From a checkpoint of a small transformer trained on Wikipedia.
Size: vocabulary 512, 3.81M parameters.
Architecture: RMSNorm before each block, rotary positions, no biases in attention or MLP, untied embeddings.
Training: a variant of Muon for these matrices, 238M tokens, 7251 steps.
MLP neurons of a small language model. Each row is named by its layer, matrix (gate and up: input weights) and neuron, and shows model dimensions 32-159. Each number is 128 + 32 x the weight over its row's rms, rounded and kept within 0 to 255. Numbers have three digits each. A neuron's up and down rows have the sign that makes its largest values positive.
After each neuron's rows, "fires after" lists the tokens most often just before its 100 highest values on Wikipedia text that the model never trained on.

L5.gate183:118178143167167087141115140155154113125148137106102101136139090142140138142141124098124110188131080106200128175139109119123143127106130109132105109156128171114146069189179080126163138122125121111124140139166154129129136138138137185052131087169113098154133137151148097114135131101029118133131152139162096139139146045086146134176088126111146162124137115144104132147114125084142112096187
L5.up183:115083156130090101114135162144117134068171162159155079092193084144093165115104156194111186122088148147068066074116080092109075143136202140152135082114147081114116149161181132138088101134146109179145066163126157089108120126093129103109161148144118167128156167125128066142124135112107183121118125148102162111124077140099161132121142112140143159148165095124070086213091123110124163194166
fires after: "l", "ar", "Al", "or", "f"

L6.gate157:148121157078116121110130142115164154152185163125069125210112083166239158103135095092091123152122140094162119140081091152134146110119133169141094133148133093135167099141174135166157114152219163109140138143181146108121144106076118118098069104150106131060157119179120172151126122211095130068120139139158134128134174121108116134099141140125090127172161127115134062125127085115128164101167
L6.up157:097069142145182114084086151133172180114178146149120121179120114152129160070193140086095139098149117149138094141089093191157126153162112136141106125129128192093150094120145133120125136115124141197129076138072084131145117142127091141133155146168096127096166096115149125085064122179164129099140163108177121156097100145138126040103029159116124142119132170137080097108110097118119153165189
fires after: "ar", "Ar", "i", "H"

L5.gate160:089158123055173169128167153154132124132088178161082158130158162138115143141083115074171162108177119061152132158130150124111145129149147072210142141132157134099109135117088075138113100139157174099109170049084158074152143075174132115126114149123127125134143073151147117126186192113117211176173136114156111117113135102176165105108159103153136205116155086101130140109168218131140134067116
L5.up160:196103106082116145127118107161139132170172166128162152137157126103092108132131119119150131158190124136114111045081177174153147146149143132136142139187152123142111111106179094102141136131153118079076118095145105095143150170134123055153090143146076180124116122104129140137136164132153133148164128081088097139117081107139124097179124100132156103159098147170136099180205183075164187125172
fires after: "g", "it", "all", "G", "al"

L6.gate173:085073085134129104096135103125082137151199063105123097140194088076129107153067145121155093108109149178132138090080130153110152091169102120073123093078106136143097127127178136123125100090103128199080131121074160149171152072091153154132174102110177115145124129155068083063155112133129113123210112195110103098183185130090091152113093054178099127110173108147099126119150151101098164073086
L6.up173:128125114135090132122132148123163162111190074149042077105141118101143190117152084067140143059157072194125164107094174132149135105153149091133158083102079095126128114103133127122152086164081119155094141167093170109087129148131165133123114182136141098101136068137142145102147143115115144145118130071127128128062044123083147146131100121135102085091205153115123112073133167121107164111151
fires after: "A", "p", "E", "the ", "and ", "s "

L5.gate58:051101100140139099108103140099122096113092101161141135114121123127092107126111133080208119146074193079158164091085129123089104153156161161162157090098208136107082119137122069085179098142182160121092146146140137145109094140185119147140144148149185167109104167106103118107125153152116133105117117148128165078137199080068127144086122114168108181101120117135100090086146092085077087070075
L5.up58:134155138088197095135160113110142098115127105137077170120119141138154166115137140132127159158113193087124152143161071133154161111107131113076073167107134126132160176124105116168173155114154113113174217138091143145082093136134102118044109149164165154111179123121133150136160108118082189147089115138143135049157182138134126162140089110129059154085124153138164104097134122088132130166150
fires after: "t", "T", "e", "p", "m", "re"

L10.gate42:101077112122148111188073182118157109155116121185114158112108119118137084091117130176146139094153173099115128093155177199111124142114172163204098112136128115153132194169127116137158128079199099135189143164120166125079087092106115158067150176122110161137194148189115126125142147103104137148145144132147087105155154130133101144137142110080199129132119133131117106116150143122114181118106
L10.up42:083158137108174119130091146147114122129132130095145122127127150080119084074110141095194104165177143129158141028190108165121094105088150109120120181129115154135097118096112086124114160165128145113169169153172149088154085155184127090143075178123082131086150102134116162164108151145172109129138134126127116127141142147131093144123078117169139178173125155134116101147145137143162097107120
fires after: "R", "G", "p", "ap", "g", "o"

L6.gate110:126082128139177143150120081158200120122107161116119122185164110157118144089122090092114092185131141183106154052126167113151100107141079095158128140122115135149138126168144113180134122098135163101183177069069080156106168148199116155135133110154154158140145160115136137203119089120149124149109056117086108149116087106111091123090201155108140110137176114105184128077185087116153128133148
L6.up110:101159117137139138122082175155120158115122135109111109117132126111064141088115125091135094120148176111111148113103088167122175171142130135159138132121135061160082166160142083163103114098182129145127134136121128136126167128120170076089126071083146109123135115172066118162155206098081168116183112134029079172134196199123160171136120091117173135073189105159091069098068146121172098073109
fires after: "r", "tr", "ur", "pro", "c", "er"

L6.gate106:170073090121155158108122137045106132215139147150085103147158132135118175073137102129143122100181174107085150141178175127066106137090101117129115120128120128106139134161138105134105201160108104096133149157091097203127155137190125152135119068121088168098093174094159078166188111131128122078104138147159139130163110138132096131095136154151173140183107179068146146168159146078143204089146
L6.up106:097098074152111155189114160113126139134150148097143111093125192151190169114163057102113094134090106157121122132058161128041142101159124129120130089115090096141100145136140127106137099118128130138145099098097173162099138136080111112070076100138140125119098094132139090113135104161107091094125105098118134148105159147228167140162159125155086086099117100142129087124053107107128173144112
fires after: "ch", "Ch", "p", "ar", "K"

L5.gate59:108104098151125097126228203144145085102178117114159117124151119115145106108111150139137071082093058132097164187139165172074154148178083113151161088131073115143129151128117143158139152174151131153105162112144136107178090139097123126107175087091102167147110114126174156161112134114109113105166096144161152116196131133135114090141071093221112140150176114093148072144133183080117171126095
L5.up59:104166125152160165094093113135167168142156157086136105114124134164096138161120102119098073143175100123108097115119148151139132183140106104142146142064118168057104109057109119063085151130131128172084108120137153172064084133131167136083082118037130155170160102147181109122112174087105097106177109127095106160129221133086100148149129157106157107148122140064135165086174176108145178176150
fires after: "P", "- ", "A", "a", "E", "C"

L7.gate152:171167163128097155136072077155081113125089171136097149148126131137101135140111149119184163144151112090116125140177115108144072161172129109165088140112151120117128193102087124164157099222131150147150164086098107136103117162100154154173101129076187117152132112139099089136115146114139207099107125159073069133071082159128118196180133121157169210155115113162132150155140067075119079137123
L7.up152:116133185080152131169108117167114187169111093134101119116113146138093144101161132209098164136141087109119149204097141150091056152095096122149129120194034145136082127186134118136103146149138116118113121105131089178105157153121157124140081106172119127207114149084129088108137092057088168099117146156148076094113129109153143182095139072122149171136101102137151155132157154138144153090082
fires after: "er", "e", "d", "at", "an", "ic"

L5.gate133:146091137136163158136114142068169090057160187102104110141104124082141067119112105107130113096146169075143133118137122106133129126120071151139142061166058116103102162098138125139063134124113114132148078082178172128156121087138142138150123125131191150129187180106191123074066152175126113100078144137105116058132175077104145154142094079112130116127148100123160137105074130136147138165142
L5.up133:101071082170126163167098164201108148103106148099160087132124100103212158105152133129085179109046197126115125096145165112122148123077113110131101125106087087123075133142160139092158140160161136109152121136114123116139118092111122136158179150083164135096113171153063117107049175118122162189138134080137178137125094159126132143085039140141127154129167117156064092187147102120090136181139
fires after: "l", "il", "f", "el", "t", "ex"

L10.gate187:121178175159127132089142166139107136138130120085087079125073126133095067123098143150134045152214128134121114133091090171184119138163142079094156142128137168149173121173145143089098119133183122174137125069111103110141189052131078178136076177151119128097115151178143100105134123149108097135173122038142145154119125125131126167136140141086155122140151101099127114179105141099168157128134
L10.up187:156171110115098150145109199184189092115066102152151154133088134133150108178150136150101150158111144101142106100150090174129170156146133121093169120086144141085149153203094092115118119138172136172125128091104134155162103161172114130062136100102136094108042120109096117110110127118094174139124132143146156165107146107174152133108154129157126186148090113131163150206122122148092093187169
fires after: "h", "a", "l", "be", "L"

L11.gate176:157155144059081105062108170138119130131116186110070097155113042114088153099146146108127094132146133153111126078131164149102130134148131106111107098118139128106141059115136141124102100127091158127070137187134126129122133122170160152135098189148157100157090155121107106063068175165131132128120110155127081135075091086057125071109156091151141119127145110114057129153118160049082109094130
L11.up176:106057143151145154106195136083103128091115083077080169136149081198168144098146152174106151124052144103150140108149147132137120164104160164109092080146118093088106094123096138125122104147127103102144138199074166083156086156083197129129140109130118171181135098157116144161111181098103119185107135129111137129121120087114108173199131167152127139124151135109098156169127146116072194136183
fires after: "is", "l", "al", "t", "p", "s"

L4.gate185:155150196143120099158110165108115116154165157130176148162134075126110151130207157049194079097117176102133154066104108068141104119092070125158148158146125198123171130076149128108128141092064143181089129124182103165105127200097127108092125129099161130108126155132160111165102088119133058146112137131161129103111161142105144130118031173146113103135143194119113114105136062123120105168069
L4.up185:171160110177142118157122099097117188135124113109148125135092174164106134121120139109079128089165117117090105139073128127177153091123163127070159195121124133210103132166132079162182117137128132117165135134132122089161110156175144093151143125179090161173148100184070134157182108079135074080154121156109101133110118117144149158065100091156155122175158103054178112126130093100114042144142
fires after: "c", "w", "con", "-", "u"

L7.gate101:093137176149128085156097199172155083119113100147113072127118083171099152148164114116168131165186137122151142129173173112092096152136122115086072140142098202130183109157178200107064083111122181185116056092123135078142177134046136104089116123150087114145183123146066123123122122124134111180107132075074106100134144073167144122092144145120118090124133114120160151127131127101118113114089
L7.up101:124124153158056138160116090120174110096110118135126108118092114132152147063150203089177150128139169155118146103116131170122135143161146100119110145149153115135177128117115150149101154122128133166131146116089087130080192168117160120152115103172144141185160128147106120138140084084119108189178152159142089146138111170096136082220171147196089191120165088097192143140123109089075147149138
fires after: "j", "di", "s", "t", "ur"

L11.gate18:108096164168108128106098148111133130141169133136071095121104137160096162113128143130145081116173171130145151105109171173125124076095083142100200090134153120088138156133191158127137128118115115134139192123123118071149082074144051104131143238163150107128130148170128074142146118088174114175171122095142070142149163100172117129117069127089112118199058152152140127142135074121107157135069
L11.up18:170104168115119063127129116120091100119091176169160116147070114144069109110084151155141150161134116100186090119078090106143138121076093079143104109069159130081137102111179146158094115164102084138100081096138165076141098107078120123058075158139106151156121150093117145145090135115115160102151083096163180136136137142086038139138145123073152105177100157105137149108132134143156122086180
fires after: "c", "C", "h", "L", "l", "n"

L5.gate44:170081165097152123137141140073138123132106094104089151140172145095105122117151161123136091145125086081133105088147148145104150214168067101107100133160121132130087049184140089077138168105153101112119185122140111173124134119096123152121117139102180165137111124144126085171141137132134149123139085157194154130156212134165129139079179138121157178166126120095093122090186059208132155109153
L5.up44:126148123101181119113098206110120144110137105120081124137123194141089107158134177093110154096120114122204168132054158170080093114109107128097146065116113080111119109179125116181152136161086071060094145130110078107089159108104082117121179088119089178093158102188104085141138162166132080142186067077103175138098108148109163133115159162103143080139178146122145103156129191160132136127101
fires after: "ch", "ep", "Ch", "e", "p"

L11.gate149:131126136142178153125124083195168170171172161054119138082179129089100132132171154099163116162176086053104116157090098121140086156076178166118114131137149097138188137193110165127124183124122117172113093077158147055097097108119116091103109122115159084104107146121139119098100149137098133144115137139091060134116176131101150147078161156063152088167171158082104078095144173133091109098152
L11.up149:156150140144127137150153091140131172159156153150076167191113192210191093099145137082086157170160128095138137093125089182169134105089124168157175157089136078122110121092109097108154091105106113137091169105113109172158175131167125116159132123198114170132188142118161082107123127140154050189109192139131111145114149149140120181097109080070140121146146159126111082134085141173143177090132
fires after: "h", "W", "ar", "op", "Ar"

L4.gate101:176175181166063143199129087146157065101093123124110132151076118136141144141089119110107137145113087138128122167104088086102179161107160169208090176056115132123146081167040132138148169123118178154154148097102148118135159106083098145148153116122198153179112211144167199132102129144149108108142166127159109087101119156150142154090167122082110136143196165136117091106163106145128064131137
L4.up101:120096171115147079106135107161112127136147098107129098128151168128196188103153119152096112134144053105132150161115136172186141123140118078136067126131078156096096071138150098112160155029100178149174131106136054096120128157113158112101099072131165114099171129091106129059100177118147073083102172116102192092113119133234096111136153122095102078144107086093108109134167119109144108119099
fires after: "u", "an", "s", "e", "in", "b"

L6.gate100:099139098104092104102126120137116130218157140124093072127159132136186150126165108059097054129111081099133097067084128165166129079140181088138095107083087154119171085140142122128129156145125094083108098101168089124165180139155159098111101102150168132126112182134120147184084146128076136106147096095143172113122118070069141212146106095156170122171147116110155144145202122117140086120136
L6.up100:093124135106159150096172101110133110155192108132144142076186092163106162156125118170114160139100106041137084093162108112168116140132075163182108188131145111088074188108121194160112114139131093123117133069153177101164131166097122152139189109124078108145158174097121138102129136049169120065169113151127091161118104085132105116178119100140163136100140141139153138154082091106161106147138
fires after: "or", "l", "er", "ter", "of", "m"

L6.gate47:118097100175168231145123018149097116139139121119055128133183108133172081084081117186142156098148120114092159144104130140156092163124144144151094074136101112201115152166139183132165139096103170094129161089084141079144136146123111151136105146110132134137127117089064101137095145074108065135162126120113150114076113148147124131161113118119078066113116152120155103109126090124126170133135
L6.up47:117114124159208156141121129139079144081106091141127157178142169098197154095190100129143073172137168098074109119222058163126129167146147115135105073093163110148127132140115164085131105113113168174110120107137130178059114129098121126159151085153154163074168163132102133080105128091147131139195151128092089123124111122104060152139110104169122153076104112118139137100189118072098151082140
fires after: "b", "r", "tr", "per", "ur", "p"